config.yaml
num_hidden_layers: 12
init_std_qkv: 0.0154
learning_rate: 0.000566
beta1: 0.95
beta2: 0.95
train_tokens: 820400000
dataset: "wikipedia_en"
MLP neurons of a small language model. Each row is named by its layer, matrix (down: output weights) and neuron, and shows model dimensions 352-447. Each number is 200 + 40 x the weight over its row's rms, rounded and kept within 0 to 999.
After each neuron's rows, "raises" lists the tokens whose logits its output raises most directly, leaving later layers aside.

L3.down2149,199,137,284,128,207,188,173,231,181,177,222,134,213,165,200,180,224,144,210,178,286,214,158,178,212,175,204,225,252,202,176,190,201,147,235,216,223,132,234,232,167,134,184,170,239,222,227,175,178,200,201,202,181,260,159,148,173,218,192,204,178,166,100,169,217,185,229,185,175,200,249,203,217,257,228,194,223,235,192,221,225,251,109,216,238,232,187,225,205,205,158,183,253,313,162,167
raises: " same", " following", " city.", " last", " second"

L3.down1751,254,205,231,142,206,241,208,273,217,222,150,152,209,193,143,206,243,163,218,175,223,202,159,201,225,171,223,147,228,191,208,182,179,209,225,142,167,216,217,191,155,178,174,202,229,256,182,161,187,297,125,163,168,254,164,98,145,245,212,205,190,192,207,147,227,171,233,231,196,234,248,163,211,229,193,174,203,229,253,281,211,257,105,196,202,241,178,172,224,163,204,181,225,374,183,157
raises: " rest of the", " same", " latter", " entire", " following"

L3.down813,163,158,163,201,192,186,177,169,200,195,276,226,193,178,158,233,222,167,177,150,214,200,168,190,174,259,196,213,199,250,182,161,186,216,214,260,224,208,99,177,289,276,223,185,278,239,236,194,208,145,264,172,171,182,161,213,222,182,187,209,230,219,216,202,76,274,168,233,216,253,171,232,170,271,249,214,189,109,161,238,215,153,207,127,171,193,127,166,174,229,149,123,216,209,222,176
raises: " / (", "°", " cm", " | D | L", " m ("

L3.down3974,237,227,173,182,243,183,213,111,169,104,192,211,124,227,153,217,230,207,246,150,187,150,162,236,235,123,116,271,206,251,190,300,242,218,126,218,101,199,192,251,224,167,192,180,166,206,274,237,146,199,174,221,178,306,211,221,183,171,236,185,162,279,224,201,184,244,256,196,245,287,176,113,293,197,189,172,213,210,238,265,228,220,227,192,202,193,263,188,185,228,148,206,218,228,150,164
raises: "iv", "it", "ill", "its", "ons"

L3.down3712,194,181,250,241,211,149,198,187,183,184,232,242,226,212,233,239,167,190,215,214,206,157,210,211,165,233,179,177,164,274,178,133,219,211,189,265,150,219,157,176,297,194,236,201,227,201,275,187,153,97,245,218,175,171,191,178,244,169,241,194,202,171,201,167,0,215,159,161,266,209,128,129,199,340,202,213,200,137,146,148,212,190,280,241,185,186,217,151,216,140,130,175,238,240,205,188
raises: "°", " / (", "°E", " ft ", "rd"

L3.down2297,229,162,248,156,163,216,195,207,208,167,241,154,186,156,180,207,199,242,193,202,211,163,162,176,267,192,204,206,301,201,128,175,241,234,175,264,204,120,194,216,153,136,182,212,225,198,227,201,183,245,219,237,173,266,163,182,184,250,241,207,227,189,172,147,148,207,167,142,112,211,302,206,210,266,211,206,227,195,205,206,215,269,141,218,218,234,147,207,197,215,200,199,262,322,164,161
raises: " final", " last", " same", " second", " first"

L3.down1464,271,211,229,147,191,250,206,249,220,222,175,130,224,196,159,236,202,156,225,165,231,202,154,173,229,161,211,135,238,168,223,171,165,206,213,155,170,189,196,213,173,184,175,187,193,224,200,163,200,273,173,171,155,240,146,95,179,267,214,226,203,180,232,148,220,206,205,241,227,227,245,162,205,245,166,185,189,231,219,245,175,236,129,198,203,241,196,204,219,201,212,194,217,338,177,157
raises: " entire", " same", " rest of the", " latter", " following"

L3.down667,227,144,203,192,205,166,235,171,130,234,176,207,221,182,194,244,244,239,186,181,187,221,233,223,287,223,230,145,259,227,215,194,218,252,232,207,207,141,201,167,144,124,182,217,111,128,252,216,298,243,275,136,203,207,250,228,186,172,191,219,244,231,211,290,166,235,214,209,250,118,198,154,195,191,253,166,259,185,167,225,212,195,211,194,212,194,156,203,140,205,193,211,245,200,168,199
raises: " many", " several", " two", " a few", " about"

L3.down52,235,234,210,165,100,213,180,230,196,221,137,187,191,155,209,265,166,192,239,232,259,196,137,156,181,142,213,205,199,172,145,168,180,245,254,153,143,202,230,272,275,210,273,239,222,171,162,156,218,145,173,186,244,198,199,159,218,244,179,220,144,160,149,213,121,203,272,172,221,221,272,198,219,224,181,191,194,206,155,203,221,230,191,206,182,225,242,240,227,179,219,212,240,287,236,176
raises: " same", " new", " ", "ut", " main"

L3.down2632,146,186,275,211,142,206,117,128,240,157,188,246,207,170,194,190,225,191,266,221,149,207,186,139,187,218,220,184,237,192,165,92,233,171,207,258,241,243,159,192,226,160,164,183,166,209,191,194,196,162,233,244,185,217,176,241,210,180,231,230,263,228,180,182,198,176,147,192,268,197,184,197,199,183,136,176,260,169,186,186,167,183,219,114,161,160,222,215,254,274,176,189,233,180,270,231
raises: " year.", " day.", " week", " month", " year"

L3.down1505,205,202,255,204,189,235,163,236,160,175,161,188,151,141,214,197,161,264,231,259,173,216,193,178,228,221,203,177,228,147,191,179,214,260,223,242,153,175,244,247,216,166,206,177,109,150,216,240,192,220,251,178,276,206,204,152,257,163,237,159,199,169,139,156,240,227,133,246,176,257,199,129,237,216,234,144,223,228,140,142,255,155,226,189,134,136,174,213,166,192,127,158,193,189,105,172
raises: " many", " several", " various", " numerous", " some"

L3.down1567,201,100,195,280,185,207,193,209,204,192,171,139,230,181,131,149,262,212,189,125,215,232,202,172,172,305,174,264,221,260,200,218,185,242,162,218,276,111,181,236,192,149,215,186,201,240,227,161,220,159,235,213,152,128,179,173,220,183,187,198,141,168,208,191,137,242,213,248,193,201,245,239,283,192,201,225,205,187,220,133,224,275,196,237,177,147,223,183,238,236,244,233,161,256,172,217
raises: "overy", "ounts", "urrent", "iple", "ret"

L3.down3338,199,188,145,202,172,215,178,278,151,222,199,176,201,239,185,257,223,176,206,248,246,150,234,232,156,144,239,125,202,266,128,252,184,202,225,174,195,193,269,236,246,224,232,275,165,227,165,216,98,143,118,241,232,198,221,151,261,236,213,207,206,207,223,153,183,227,197,167,170,190,205,208,202,232,162,127,197,193,154,156,190,292,211,194,262,192,158,142,148,173,304,218,197,141,181,200
raises: "ion", "ors", "ions", "o", "iv"